{
  "hidden_size": 384,
  "norm_eps": 1e-05,
  "doc_mask": false,
  "max_steps": 6624
}
MLP neurons of a small language model. Each row is named by its layer, matrix (up: input weights; down: output weights) and neuron, and shows model dimensions 208-303. Each number is 128 + 24 x the weight over its row's rms, rounded and kept within 0 to 255. Numbers have three digits each.
After each neuron's rows, "fires after" lists the tokens most often just before its 100 highest values on Wikipedia text that the model never trained on. A number after a token or word is its count.

L15.up1500:111186150119118103145114151140146112132149172161129157156144136113177132126121084110122105133177114111121154112138132163141145128144116130128140154109127153128122107134130137078141136145125060166163077096120136151099164122129117078172122134098141140132118115124172112121129098126100159105
L15.down1500:077175142077121177157133096146127118131109153132107112127114120156129131162149163125108098096165093126102112112104106154115148150099175112139143130139166078106128127080138112089122189105154106124115134109149102131131109121135086117157100133147080111124106147146136084126103168152140076131
fires after: " " 37, "1" 15, "0" 9

L18.up259:130129132110158134090128102128161151112104140159156134114165093092123151090087087098133131127131109130103119121143117146136121161142098132112148121146137147141116149110090145106100118130140115138121158124150119105112134147094140177137080114166142103120136176098124082144166155095122133156
L18.down259:138122112083135143161172131144133164155089136159105170142123112159138100138141114132138114102143112138106133150091143145129135178174172095180122123136147163131154202123148109107172170103123129112126147119141117119107080164153150152148101158177137116104104101102156103078142093168125134140
fires after: " " 23, "9" 12, "|" 10, "–" 8, "0" 7, "1" 4

L4.up450:117100143092171136109169102122110132129145145056161127132113104132115140138142145117088134118148119149152127079156098139097143090143125142120117130153112122150123121111130094136088145116114140132147127091136140165130114121135132105127137131173101132097142129145137109115131107128121129138
L4.down450:129165158093084140164145099100143118154169130144128090151127095129154139129135097142141122127110130091121155131130126098117134142100091170115126121132155138123100110114126090150121103114113114123136148135110093166105101086135156153125110122141136140061137119175137125193141108159169116097
fires after: " is" 41, " known" 7, " us" 5, " was" 5

L18.up453:110121127098133120119153089124113111097150109114147097112143132137128109098122119084135120106158118111136140144100124144190074145139140116121115125126167122100149105100111171093117116154142101169124181117105140079133144118120130143142129133144126082106132095095106109116176123098101086127
L18.down453:120108126074119126111100122120101116149134129143155124140074159154103121139153121128155142141139123119162140086116149205104100125120129111105122077146131135114136102086136145119116103143110125141142153073146105142110132153183142139107134115126137099123150085133150091113122123092105118118
fires after: "2" 42, " |" 18, " " 10, "1" 8, "0" 7, "9" 5

L4.up1468:135121152071126143110105087120111132125118095140095134152134138175103143133123145137134170132110122106110129112128123130120112086084145137125149121136141171141108126137139106139140068179138140137094148133131153166131098120119152115097103102156107142144167131118156121099121126105132086152
L4.down1468:117161123104136142120143098138093145116141133137101141144136163147085150123160160158181163134156138103125087134146065133109101154128179156142103084115154154118117129132163124148126102119094133120112150110155136180089057142134170115110111126135136125111127129118114129094165168128106091146
fires after: " |" 35, ";" 15, "4" 9, "3" 8, " +" 8, "1" 7

L4.up1110:157116113148113113089116161135135144119157148161141171137064138124183125068100116107118137126110108115140129127141108093131116086109145082147114108149119091100153122133110123122096098132137136117144150081153110134077124153165121115081125132137094106117135091146154138140140085105162118129
L4.down1110:149107125126087142143132111130110102123072129117138115155170123094145122159140118135147125110140109126128166171138125120127078136112158153131116121089161128110117126136116120094130180125148139136145138101104095123137108128106170113137116148159152118144124128142165139114156153135146126124
fires after: "." 51, "cc" 6, " Th" 6, " E" 5, " B" 4, " I" 4

L4.up977:136119145122099109135109183152144110111131135155161158156095108152138113142124175090092152106143085132140143158122118090125139160100136108153117119159109087121089090109117111141124145131114094120130157115106102148107171117154078143130127109116152088126114136119186125150128151083148086092
L4.down977:119138167137110097140141088173104149127091087143121096144135113113133096133151122139114125109136135127145156099134112120075129115130141125169148102115145113143131108118120072132151146161131123148136152121123090099072131181148140118126168165102156124160181151134136115090177125105110142154
fires after: "." 72, " Al" 4, " E" 4

L13.up1165:118127110164117130130124155105138122184106096107136128139158136102147124127138122113126094121098125070086144146112123093142113157135144105109148133110085115117124125121166111151106125147158116200118106110105141141133113143098163094131191144175130071086155200146130125102123102128145125125
L13.down1165:119107117105148162099100096168130114107114124138133133131103112140098099105141115114094148136116129100092125123102144109163189157066120113104144118130129094148093164125150149107108137110159088095120103077146152109066151098151166137153125102152120098130117132176168102153056146138101134111
fires after: "0" 63, " Sh" 6

L15.up463:141147114127147101131120130183141117159145168119120138157113147098147096104150153120143166117103120117113119137097109133126119158094128105126143137152126112110133072172101122095151087169101092149115113104135128141118141118160167141144143164138140105105143112141157118125150150093152110099
L15.down463:119126101082084169127125153143109141121139128129108087103122078119101119160154121111125133103145096133111129088118140127123112158110106141137129107162087128162133112114140090077161107090147135154122107090155088135134140126135140159156154084127113161130151134150106113169119132154118119129
fires after: " " 34, " |" 14, " f" 8, " N" 6, " S" 5

L15.up1404:160153138142129110121139153184141094166113129100112138118101141126127146126135116113120137162162156126143148128140088094122162144162112125123136154105142133128142120158114091174153165129134128155099124139196116128109119136098118101078166158120185133085139150109119091075118107103122117180
L15.down1404:117127116111173165130133127123113158095130111147139139110101130097131135149118083129112129119102142120140103100137134116140138117135161160129178173120127112122142140148077087118135105151098110138127116131090105138125123121082122131075096103152104154075119096119103105115114173150179146154
fires after: " " 31, " |" 22, "′" 7, "7" 5

L15.up96:188123109105121158116128119106092129180115147172153146117096107114117124108141137145156176144155168139103127118111129125157111144161120112116140174095115147091167135105098149133133069153171083155088100125147099149155144144084109166145090151112143115154118147126074118112116181129102091187
L15.down96:115099126120127131152106147130149126099131118144167089177137119095138128139147100073132103074146108122095118109156104147153138105073238120129113103140123104149126116131159111128087177122138121155114120143101141085131123122093104058171142107162110185115118169112127143111127128135178092131
fires after: "0" 25, "9" 17, " J" 11, " X" 4, " " 4

L18.up961:155160093168105129159164152131141172171097152160118104136104122109090091122144113107125163117151152130107119149135113150131153158128150133151166161099112164159106132114129084136170174135091102155108118122117111104127161149097150155127142178109160143149106136119145185108145145127121086099
L18.down961:127160148133161126107153147142095142066102140072060117166104119085111124120101109127129135123112133156140099094142098091129115128071101131116138115118133125157127137149105099154134139136154150150130086174154102116138123113143080100136123107115136132138144154121148118143097105179165115134
fires after: "1" 57, "9" 16, "0" 11, " " 5, " |" 5

L4.up157:137154104097186132145093175125148139078139181127116080122128133113148138184138130133127163132114127154140166142118165122098138107125133112128099149137137098136115146088121118163123157158164122149148124118180146080115151130158118149127144100082131139154153153142137112140166110117140105081
L4.down157:117136094151108133138115100157159131136169125164183149139107175137134165126091135128074151128139119159158123118070116115080136098131141095166158109119109140151136144100123093131148127134092132090120147123199084132120149147117122157147087155107155111136136094126147133128139120104160111156
fires after: "2" 18, " F" 15, "1" 13, "f" 8, " S" 8, "S" 7

L18.up1151:139133091184106137129097159159161183144110130139112123132135142157115155070153122105131134144118162124105136151076124152180154148154126119154189119127166134102133117128109135118137098138144111182150186111104118110154128140124179141158098141119127088148152139106153162107138148129079137111
L18.down1151:142159111142144109073115149141121069139129095095165126101120132071134134120130134111142164109116110122122127159103133129137164114153135142148128120096107112114122133168123168105136151113087104107120162118156126131116147154120135084112118103155101128124100129121124120115074131162104138149
fires after: "0" 38, " |" 13, "4" 9, "3" 9, "2" 8, "1" 6

L18.up241:127101110148140117162175117081121088128135131155155134128133150153110099087116130128117148148101123146148157122120134168103163141140159138120164111102136109129114098102148161076178153146114147111114178146118154081172124118146139160118085110158142135162107108132097113127103171105081126127
L18.down241:095126100096151143107046134154136108127082112128169109113133096144162138137135098114103108139085134172147116114118124086126067091098100116120121089122144156099104094103143147113116126089137097162135127146145099122081133107094129122083113124108146141095138167110137109132151139143109126096
fires after: " " 23, "–" 12, "|" 10, "\n" 9, "-" 6, "0" 5

L18.up140:119129156114105122150151132137152163144082125127110130142123154079128131108096122160107099100102082116122124150103130127149141168094170129140118134128146139041112122084122127110113125147113089181132141129148117075122140149112135124109153093078132117138146137169140100146143149102139184123
L18.down140:109101151094122174148163102116104115114108109131120093113133141127098116131141169114135168125168099108118173072078091113090125077138122096135113154151146154134143108071168120162087132114118103141066086151142144125129130121109128144130102144145113114115174083159111113158139088126087100140
fires after: " " 32, "1" 9, "3" 7, ":" 6, "6" 6

L4.up300:148090099056131143131149125112140140131102131117121119096131123145136143129141108134142143136126119132130090111106086105089104122195101128134168134099111105139148120122154122109101123112127106096135151170100094142135128147138117137113084115173107139115152142150088110141140110143142118129
L4.down300:120132126130151149114112060138198139114095086147124132112112099167119135110126135135168134164141113134110144123055123130117082083156147134152175128088180109134127138114118099117097150104142109118141140122124091134116125105154128105095127156158097134133131120149124132130119179155174077143
fires after: " " 58, "1" 11, "4" 4, "2" 4

L4.up319:118131129127145110114115104066104146158137123139125107106121135128121085155151137092091112144111113149083115100088104139122089154143140139121159142116118158116126117154144132139116133108112125107139148178097120126153110110114111128124122110123080152121159140162112121113157123111128123158
L4.down319:120164142159153119180103150065116134156111157153086121133118110150124120124119169092164123078122105125145146094145076082132109119107122113091140136144137136127113098099131124139137176129141084137133172113118142179131087126107148126122092066133157116128131143093064135154129144130139125160
fires after: "C" 45, " C" 6, " squ" 4, "S" 4

L4.up1034:165126122107114187150084185152165108129144103108159148169119115104120132127127107120058173134138110139191133133128155089129134167093154103150120151186113087139140128112122133137106149118111110140133190106140092152120099125151108102123142147150118111148109132138161155139123111066156108095
L4.down1034:086133081147101087127124109119150165109116137186122101139165124167143129101180144134142107120154127145100119165121112140133122114115131162110141128081141148126118189126129092109125168123093146115167149145148156178121158145143116150151129155155140096162147106113088075122139131183113150121
fires after: "." 22, " (" 11, "E" 6, "==" 6, " I" 5

L13.up559:134130107114119151090103131150167117119113108140135146151161123138160111146098124107123130146137098160156130115134109171172110151145142093066113122140146145117151124138087139148147149154129122103111155133113153110206145116137139120130095139152159146148152148137124148101147144143135131101
L13.down559:155156160147151107071094095125162127175103155093143166115125133118073137124089117135140114114137103123144146098125112107087150111134108117129148154150172104095140123150174100119195109111131110100141140113122114105105168139142146117159085115115150146094112139126117140150118117106106122124
fires after: "1" 24, " " 15, " D" 9, "-" 9, " d" 6, " on" 6

L13.up1391:111156218135094175163134127160111096124116082114119185162100121149097120176102143150115091135115158138133095149088130138099139103125150101130156110138149138089129141147136091130162102143125144125103120095117132136087138074126176119141151171147112140135113141087166105113138133119100115181
L13.down1391:141166150111132125145139103166113141133106134099162133142139085140144143116144102120179109151117138138118119137116132115144115114100090129116129152143150147140080095111110157136153151128144108138148155138153149141130106156118065119068121109169160143123165115105108155100152147093157116136
fires after: " " 21, "2" 19, "-" 6, "1" 5, "4" 5

L15.up516:147155080104128142130091143141140189139122114100166114150161139111110090122102164121137124155124096168129130118128076149133133151074119131128161099102146117133102099126105172134135134060124137150149154139179090126103115138124110117136117126108099152122106129152153151120100129129192163119
L15.down516:160137091115150090087097097128145096117140149098153128108113101121134136122119166101175161082155102128130129129083119140144152104129116134107122115119161100137122132169140125130138101152138196141116128132133102112125099123108132135091135113107157149100134113109162122142117155121150141131
fires after: "1" 28, " " 21, " (" 8, "\n" 8, " |" 5, "2" 4

L13.up878:169134134121169149160126139152120102098105108125111168135146152113129101106121106107136141080130092120166178095103122137128129176124129102117133108103121124129183153097127074148141153106137093099131153102130121112114115099100131170151090148114138158096115128136124161143148102117137114132
L13.down878:077127060153111093122113161136140178142115148134123105112148124138132132139103119152138141133148119161152124118083116097109129135145136153124125124119103148152130093161117108131091157138166116127126078137162154164106159175133118127139128135094118139118142113114103151159112080145111121180
fires after: " H" 20, " Y" 17, " h" 6, "orth" 5, "7" 5

L18.up1439:140123111134144096099103097136135153179099104142075154141124105093131125105158125109130122102137145125130087125128157113095122095083102170143146121150147135126135139123120111144151163118130149161095110123143107093096108101110126152105100120152108139128149144097105151126096135126124134110
L18.down1439:080102148154161132090158157145136114126123051124115151086139143154094114155124116166143115145124139126118145114106134186145123148153141140139160144151155146166157100127119142162066116125180124145166097111105104117104136130133136124116111149107132109158148147168095085117105182134115127117
fires after: "6" 17, "9" 15, "4" 14, "3" 13, "2" 10, "7" 8

L4.up113:149107151126149095132135151085148141173131131136113110175140133141156109137189100135125156105125143116140129120155134116130153139095125096066132137155094108133157141140050134120127103152149138139146104124128129146144114125169079122162126139145126118124109107118141095106132110141109140177
L4.down113:136136104127104098162166143127169124112107142111127133127134167103106114126141070145104107121170150120142131121148134134148086159106153128134124115119149133089105182132121129155136130147108130138184116160104127166140092125119110120110108121190105151103155104138114165142096099156140135111
fires after: " was" 40, " is" 21, " |" 5, " as" 5, " the" 4, " became" 4

L18.up1088:154118095116128163096091116132186126138141083109196147114091140161139126127121123138122150140151103108156174098126084164143105189118116078129162118190122121114105171134092168140133114137114109163151128163157141146121187141125153120097140074095138117178101163158154119144146132127133141109
L18.down1088:122107118116154067133130176177118107096142136136113117134165121150126157097134122088116154118152119108151123141140112159120145105090081108097097113135109102163096136083118155124145139103112142112169105068099169104090115086088137135126103093166182185124112138095105115146163106109105166134
fires after: "1" 24, " " 20, "2" 13, " to" 4

L15.up692:133100123111122125113112135125129113131193103126105134157128144084135082138175149119108115153143131146062113095119132138096143101111159137094108130160149121094097147129168111106097132114087125140128111155124157129082121133120176141074161152162168131126147178119140118164107129152132143152
L15.down692:098100125113128090128138111126139105103092116138151149111116116092108107123176180130136103139155107102123094134118124148115144060089121176134094092139153115142124102137165103100107140118153126088118139147141106142134116132150104115086113117120092144132171149109127075104093149128167118165
fires after: "0" 22, "1" 12, "9" 9, " to" 5, " (" 5

L13.up1139:120072122098117165147136101136129101131136186099160178095182136104101081116140169133098099143152192113116169126149159144115147137153116098133122109117151145142142123112117084126125144132104108132146104163151038124129145147149125116124113125119160117102143157126142128111105160102110122145
L13.down1139:106122115140117171113139146102143108121117120111078157127125095106123109076120128148108114138154128136135107124107127117140111085042121108094161118109168107111112102089137150100162161125120092125120122121107086142146119121194128132151135148124084101131149133113112119138082139138112121103
fires after: " |" 30, "1" 7, " T" 7, " Sh" 6, " M" 6, " to" 4

L4.up903:130134129123116126126150122156084136133129092158103134154101164090097118125150126133083098111141165141135114137150086143135107094143103088121123117130157170107095112142159151135148155150098098088138178154133146101130135119096134109128164135154151140156118159148156140151139155135081130177
L4.down903:138110160148127183107093143122190115122153128130109136123105105147125094137074108128121096161100158146135125139151115073141104161146116126126091106122117132115112156130142121137157120148087109146076120117152102075152095130110139106046164136126083127095173140160155133118141114113147140123
fires after: " T" 16, "M" 10, " X" 10, " m" 9, " M" 8, "T" 8

L18.up222:137142068089141149134117165106135140088098135156164135140100146110123141111123095136108120132108162130157059121126126171085119117136090138120109133136153123109127144102114126110104123130087150073144128128144094108140115131127101131146153119156124103126119110159130112143161141106121124114
L18.down222:103134123111144160101128111112107144117115127124141132099130106049123112143154121084063182171113123114106116150119109120128099128145160091112127112130108143129177139112151134147119088111137138139143127121116115096122155133115100146109116150124119107156122114134165135087097129164111129124
fires after: "\n" 44, " " 22, ":" 4

L18.up541:178148111126119106085123146125113127137115106137126079137101088109109136153070115129139121186168136110151147121122167162131112129125129117169126115137144138137130137134104108106122091107129113138137111175060116143079114113107133097131124156099116107143116098126130126091128128133116101150
L18.down541:096100134118111107127112137135115105165074116096117123108135133145165126089112066124085167173127079131099103156147106140134133098093086140167158190122127090178106143140103143117110090110117109122101127112108081113148134168146127112106124126177148127132124100132142148109121144129130135092
fires after: " " 36, "1" 15, "2" 9, " (" 6, "9" 4, "3" 4

L4.up501:101148178137096131127156163134121106118123124119109096111150119118138113171151124154096157129117112137145147117118137136097124143123109116146106120116128175116144121162154143150129149117137181165138113128100165066159155115131128135106119117129138103156170154126127148133140105120106110129
L4.down501:112101096093133155125122156097098133109140166159126100098108090099130109091121159095145150106162119132134122142115158128158124152117105124106191115076150070148129132103150129104118146147137152150147168121152136124136119127118152123131132138109132131159135105117142147131128117133154131130
fires after: "S" 21, " sp" 13, "W" 10, "B" 6, "0" 5, " s" 5

L18.up423:123177114165110169144141109091132134085100121108105133125129125180117125105119124134123093137110157191135133104116110130117115157129154078140063126110130142171124152114155144111145161124099115103127117125119146085158108113068140137155117136156131121149140079159111098153116153123124100102
L18.down423:118115137125149116107141136144100154099086107171116127122107127082113113115141101102087148112128142135125144097102111174085105091126139103130087123087103148086120141087102130095048118146105159139111107152166127151112114128162099164118171141094119112096149093160127152159130148110123132113
fires after: " |" 19, " " 19, ";" 12, "′" 10, ":" 6, "7" 4

L4.up240:091129184082159122137164148137119117144102156125120137123143164135146137137167149148126096142137141130165095146113158111136135107128122114112152133119133115185089111118127127105166117094117106137113128118144138109072093105168153104116143107081099120098135113131154106142140119192144130167
L4.down240:157123096117167117160143161093161099122075125113151099132123150115124142110126153170134139143106152127128124116143126086131104107150185120102168116113159121085113146076115102115170170195136114101123136126163092172125128104069124130108133115128116110133124120139149106129151176166167134161
fires after: "1" 19, "4" 11, "2" 10, "8" 9, "5" 8, " |" 8

L15.up1505:121158101108129139122209138136143133075136146165124128143141159148136143110114126122127137108098170092130123115110142138085112136199142147149136137105158164117141140160138128120138134134122145186157185116115103116141116117129141142126140167117110121123119156160148098184071117101127132113
L15.down1505:140153075126145148141118139094118123111137153171131160110160130135135139162106152161139086149126153102139107139126189136144120134143146099154109144139119132104121139123161136109114096121131080112163102149156121101115141139081144093112120127115095125142115101134139116103149112155125112143
fires after: "9" 22, " " 21, "0" 9, "6" 7, "–" 7, "1" 6

L4.up1113:143137140149115149138104094085112147129142140141142126175154152163120157167111171144121129111100106090138101147097097155132078088106126091164121116118123122094151124125155134121137134136132127125113087154132091163108102109149119105130113152149114106125159117111110120121144108148071118153
L4.down1113:166160136150148134147165097094137128083129111120146140110134118159138150060124129135188139130111092109122137169145135151093119138109152095156118154144146134128140155089113101130111148164106120097123119135116103159135126129165053132119141077168106117149143105145128087128154139149118098145
fires after: " |" 27, "|" 12, "R" 8, " R" 6

L15.up142:107159099154135133122148112102141115106146113172135141148122158111120162154125101134139122122131163127136150112164111134102133137191124161124092190130123150148164108105128117094132167093129086100136171129100117121141118131116128171141078138163130124108128117160136110114075087133169127124
L15.down142:123108098170133150099125113124129100143123140122109158146128173097132107162119143127175140088105153108103123116160163118075137109141091128121152115095109130131128155116139133092139148107100096116092138116142143119116124107160150145149131147129111072176131132135162145132118125140169115144
fires after: "\n" 44, "6" 6, " —" 5, "istry" 4

L18.up521:104142094112101094120142164113152093119131159115096152095043140116096139102116104132159114094109156139128119085140177130117119111123096113136156180108159086101134131144128178125139141140149133148105122080127116110175160157090135099153107078071113106103090119132157135135114092128085147120
L18.down521:122144130128111114099124187127136105134154119134097164145110134123131150146122133132135122121129132127115122107143193160101148135136119154111203186156152073154110129126145135129154130139127117151141121142134133112136165106117150114174124117102132106110162119134153162130134135128095159184
fires after: " " 20, "4" 12, "5" 10, "3" 8, "0" 5

L13.up526:173119102107108106122102095140130104143123084138150147081120118093138090113155135114137128150128129089151083202147153148125109099107103100144124111168099103116120165146122124127139125113122134130094123114118116069108149124117141158120127128146106129130162161084127159098122144106120142092
L13.down526:130117118132098096132138126118150179112073137164087127124162114089130133177111125110132137155131135176137134094113175097126128132094127118128111153153105061114064133151105113108116150192112174097128086142109129140136114160153213129094136133089114169110127144156092125133112127149131118137
fires after: "1" 17, "2" 14, " M" 12, "0" 8, "3" 7

L4.up966:098138138070158174123120125116092174170116102149167093163122173173134121083154104154046153125096141126109163120115148139142103071109111127156142119133167129158112117100158063129098101161190166121119119101131112085109095157127166134159107136119138116161131148128119123139109114108126119123
L4.down966:116117116113139165062114126197092177101121122126119111133116126179106123138139135123161166118140144092129104120108091144094134133113143148132108126121139134122137123108164109113131114144127167123079152092173142156122098095125165117116131100171142082131133124129106150114145174142132098135
fires after: " |" 23, " t" 21, " T" 20, ";" 7

L15.up737:141149114154112113141142113154167148147101083126160151138139106134133124131133095105152153111137142158108118124137122127138169127113122158088153147112119158119106108141097124138100180160170126176123143106122154146135133122142147161151141115106140165102142122173145095141116118138094100134
L15.down737:123131131132157114042114137109142101144126099102130058126088101116110118106113093150089138121128149144135133128123109155101120109138171106124149096096117104096146103122130155108100127123116146160084111115097092108124124111096121118128173157115154149107135143102117101126113160144141114152
fires after: "9" 43, "8" 20, "7" 6, "2" 4, " g" 4, "0" 4

L13.up243:087136135129114146109121125114143136088148165148125113160130096152130130134100150076132097172153145129123112101148125128148121132138118109180109140144103105061140164089153120097084127138105101132126128064119159116098137160115137160127120077104133141144150131120088107151144127108125119142
L13.down243:105114154155123099125135106115136124122122161151106126119117081114153124114089155120135147180124174163113121072094088115145159104102112132136136131173115116118150115102101144114129175145128093112175140126115083145133110146102118139102153117151149192152115139124133110134179073146146112103
fires after: " " 29, "9" 11, "is" 9, "2" 7, "3" 5, "5" 4

L4.up577:112140147121119110136139156116153151174126154110140100114148115120109089189130082136154106109112156153144084091121128135151157129083108156090137082149112153130119149125181162091092131170157165148145099134116163115082124180151130130079148131134143087121119117157140105123165111119131111072
L4.down577:083140133131192137125160071160134156132145106148121125165118091145156105123095092097103134110157098172188139161086150088159084114130104098114135100119154132117114109116081100147151175118130121115091118141185090137079135113102108118128108098126155145160150087116146147117126125115135118115
fires after: " r" 15, "S" 10, " contin" 10, " sp" 7, " Spr" 6, " S" 6

L15.up800:130152104152100089111119058158123129168110142116150118114163115135126133119112164154118176124136135153124158143152081120125150141134110164137133132126142118152121139162109118132125109150105115124145096103139100126130109146154147157116133101136115084113179159133098135146101108157114167128
L15.down800:102162112106146167123128123115132132130149080126100104163165140128160158111160116118133131115162162131145141100127127164088125119160144169123162088071137161128110119135124111138138119121158138143116138110109093176091105142107144101145119143134118151150086094116113153093112134148144098143
fires after: " |" 63, ";" 10, "," 6, " " 4

L18.up465:144140096123103129103134114147110095148131158101122143170113144143115123102150152154116114161114150115151113093110130166138129172130110116105119095117134123104131110093121178147128115111146163156138135156135128072117114104137132119139102146118150149163105113086115119117108115105104156165
L18.down465:131148108101122149118090093076112150132109104098093157112161126153148102118115089119151145145130133138151102131140127132098096107099089103132185127122138161110107116141119118139151096166161120127129144091095128097143151183128126140136134136124144147106149137140136106155141146121119103138
fires after: " |" 26, " " 20, " (" 7, "." 5, "1" 4

L13.up1411:131111114116124104125071094066191111119116133141132150128089122119124152112145123155125141118159125138147097118120087133109134130121121147119091126154129106092117154129119101144150146150119129138118163139157164151113103088132098123137119092119137144147163129121132137156154145124091117142
L13.down1411:090118124140136124098153147124130075126125113152118144143138124140107174105143133108141121159087130128141117121115157100116145113093150119168137144097100142103131097114160092084148146152130117128119168156131122104113155142156158119119146140148112099125123143137124128131107106166116149186
fires after: "9" 19, "6" 13, "3" 13, "5" 10, "7" 9

L18.up1297:115153074163090121126123149105114133145144089136128151127106148128085136157129110113124139129135204141134131120142101127080174120124147145101108150105114170142112181151129122140126128135045117112131111128091163118139172093150160133132141149124145093132125126108137140132095110150146119142
L18.down1297:120135134147126125106113133131155109125136120167104123125117104161130123124127138127171121100122118120118093115106181169148146075136127121145154164200127117166095086095118123164125132140110125141120120148152111096119141139094077135102155122133138136120142154134101103125145138142192096114
fires after: " " 51, "0" 15, " U" 4

L4.up1339:158177142092132145093107130146135166103154091151108113130131128129089126121141100094106139087134114124118138103105117105114151149107134102132140126134147134129147142145151078124182135186133122119085118126156139128139119153112150129127135159148106146095120119159150117128183113112086116151
L4.down1339:126125068115097112087163092107118145148167103123104097139135091139146130162117123163129077101119110147152113106109167115122142127143140146181142111130078130137157135124143146095119149140105136109139110166136119102154114071114140151155076159106121122133114119081106103106131106133122129166
fires after: " H" 22, "'," 9, " h" 8, " Hol" 5, " B" 4, "w" 4

L4.up60:166100127143166129128182121095083145129130070138125119166098126146124144133129115101116120157104112114105127098124066136157137118069112127122097097137153090133128110084143059097109140140136100113145135141106124161134119143114140089125175169175145128129074088122164097172162117149120135129
L4.down60:123108078182132146116152163137105125059113091160130162124136122124079129110119148120144108119131094127119138175138164188146124142143140121145134171129120084101148123192121139103136143118092152159139125159127106127118078142154167098116123073107095147115159130148127149164114120092135090168
fires after: "\n" 42, "W" 9, " The" 4, " the" 4

L4.up1384:129112135143152132157171118105133106148146115124156149132165119139150196139135139110143160083124119151110178126193107137132151172090122090105108158164156086148123109107158109119117142089071160134079102094108133134106122168096150123191115143144128137108137126114135144111131163106114148115
L4.down1384:154123160105141152137137136222122143140166089171062089106105106160114141113151137130129122147145124113117131126165145142151123119127160097130145116090109124110115110117121135113171165150105134131122120146147170122136154149141105117163094143138164131094149106120133123129126160165115124114
fires after: " (" 43, " \"" 13, "/" 11, "-" 8, "\n" 7

L13.up1496:139155144095078106124111158172114128164139120081093203129161117092074133113166139082129117119122133142116133163172135156117138123134108126158111105148134120090130090108120086114174153134102104114144099166136094135111151104129123119126134152175090148167113155117127128123143101152092149176
L13.down1496:117162116110107086106115136122059149107110169145140114139118107136120134117153148096115116127139111127135055113183134152131109098100102092131142071125132149137135121131149120134145110076143111101130140092122122119103167114165132108124107113144084149094120136107126115126158091154177126065
fires after: " " 37, " f" 6, "duced" 4, " d" 4, " th" 4

L4.up1470:139128139177139146112145099136136160125128077106125145170131120161122130145117152087103098110155105126110141108130110158117154111097072126156167129122125131160106101114111136124182129122140091102166171112126115130121159154105151123118118129096130105137128144129147093142109154130154085135
L4.down1470:080125079128134103144113115117145103109092096126135138087115120136159162127131157131170120146127153143140127135125113141140098134136161124115093186125144109114164150133173114107097177105088169124108112119163094098151097128099131118129165155132101138111128152122127089117162106115140122157
fires after: " and" 30, " The" 15, " the" 12, "," 11, " but" 5

L4.up851:153079127144152068108127155092138125116129119110137165156088133124152119123141123113122153133136127110149128127180158114121120090099096120147106127102105139133157110136116127155162116146107089133128134099131118111129124120133113115122142129170061120111130141112108152120122121117127140117
L4.down851:126134087121124081164135168083128110134087173127123076066127185159133108111118137158145113156116116085138101157140140165143131157162148113126140121086099148136090160142130132128116131131120113114122088145137105173132131139154129142155093119122125107141110134129140118119079117132149135145
fires after: " the" 31, " a" 13, " was" 10, " so" 5, "-" 4, " un" 4

L13.up459:144163123101136127166093139100118147132164141122117124130113124144121104139147143110150140149152117142115139130145117082117167188143136113170151149125098119151143114145113135139125109134179127143124150102072177144119148091107083131126083160108134129159085143113160119100146139113127126149
L13.down459:109121115130140137145098136101127131131136104114101164149147149121162147120133132136122139146166131168131129151158141123118107131147135086129167121149147101145093126152133114120123140130119134130145151129089091137112133123136100119148114114155132132123103090135104067160104110113139164120
fires after: " U" 21, "1" 12, " (" 11, " b" 5, " from" 4

L4.up997:086141117119163118132119155080120096102153172111134139114103098157123119117161097115129126078136108107168142098222114110123168153098129112101094158170108135129128112089128150129110151119120123140162112131109124137108082131135165132112104087147124177109077144121101140149117130134130144176
L4.down997:121128150108146156128089102167140090103142116125132095158153089152092121102124110134104121105111099150084162148150152125133115113144124136124110116098183104118122157125141118124089156162125074135134107137131133142111125108050149090092086125116119132161093112121093126136094124183128145129
fires after: "\n" 64, " A" 6

L4.up272:109088114121102121126125166101082115145137121120108118119126128155140161116106133148116173137114087113143146193131139160109162128156127103108094135101116111142163139145111142120187130155130123138153129108153100093136131124145111090119122119140092179149107150143148145106138109166094209104
L4.down272:099126118141169141122140149131126132132127138114121150138107135101136128127159151109085095146150142153128103097136114118138117127095154121117106154095136091113133115117160089140099134135119143106124130088133100149123104098075123154139086117116178138153131138117117132155149095120125139142
fires after: "M" 21, " h" 16, " m" 10, "H" 9, "m" 6, "-" 6

L4.up1480:156108167134100127146140122117125091180161120138092143115169089182162118119103142167134113164150149098099108139107133179105120157174093116143123160153121138131111176145092132151156117131120156127112153113126153124119132112133144113149113138163134110119104130129138157137142087162146150163
L4.down1480:156109132136114121130107141120160063109133098099108085112119103138136104150131136100135113132124137150145115119154153104137120120075111140114134142120171097126111130116167117136097112182130113137088117137098117112107159124084086158136167113127120155133130085183161118112114134123133155108
fires after: " m" 14, "m" 13, " M" 10, "t" 9, "ap" 5, "l" 5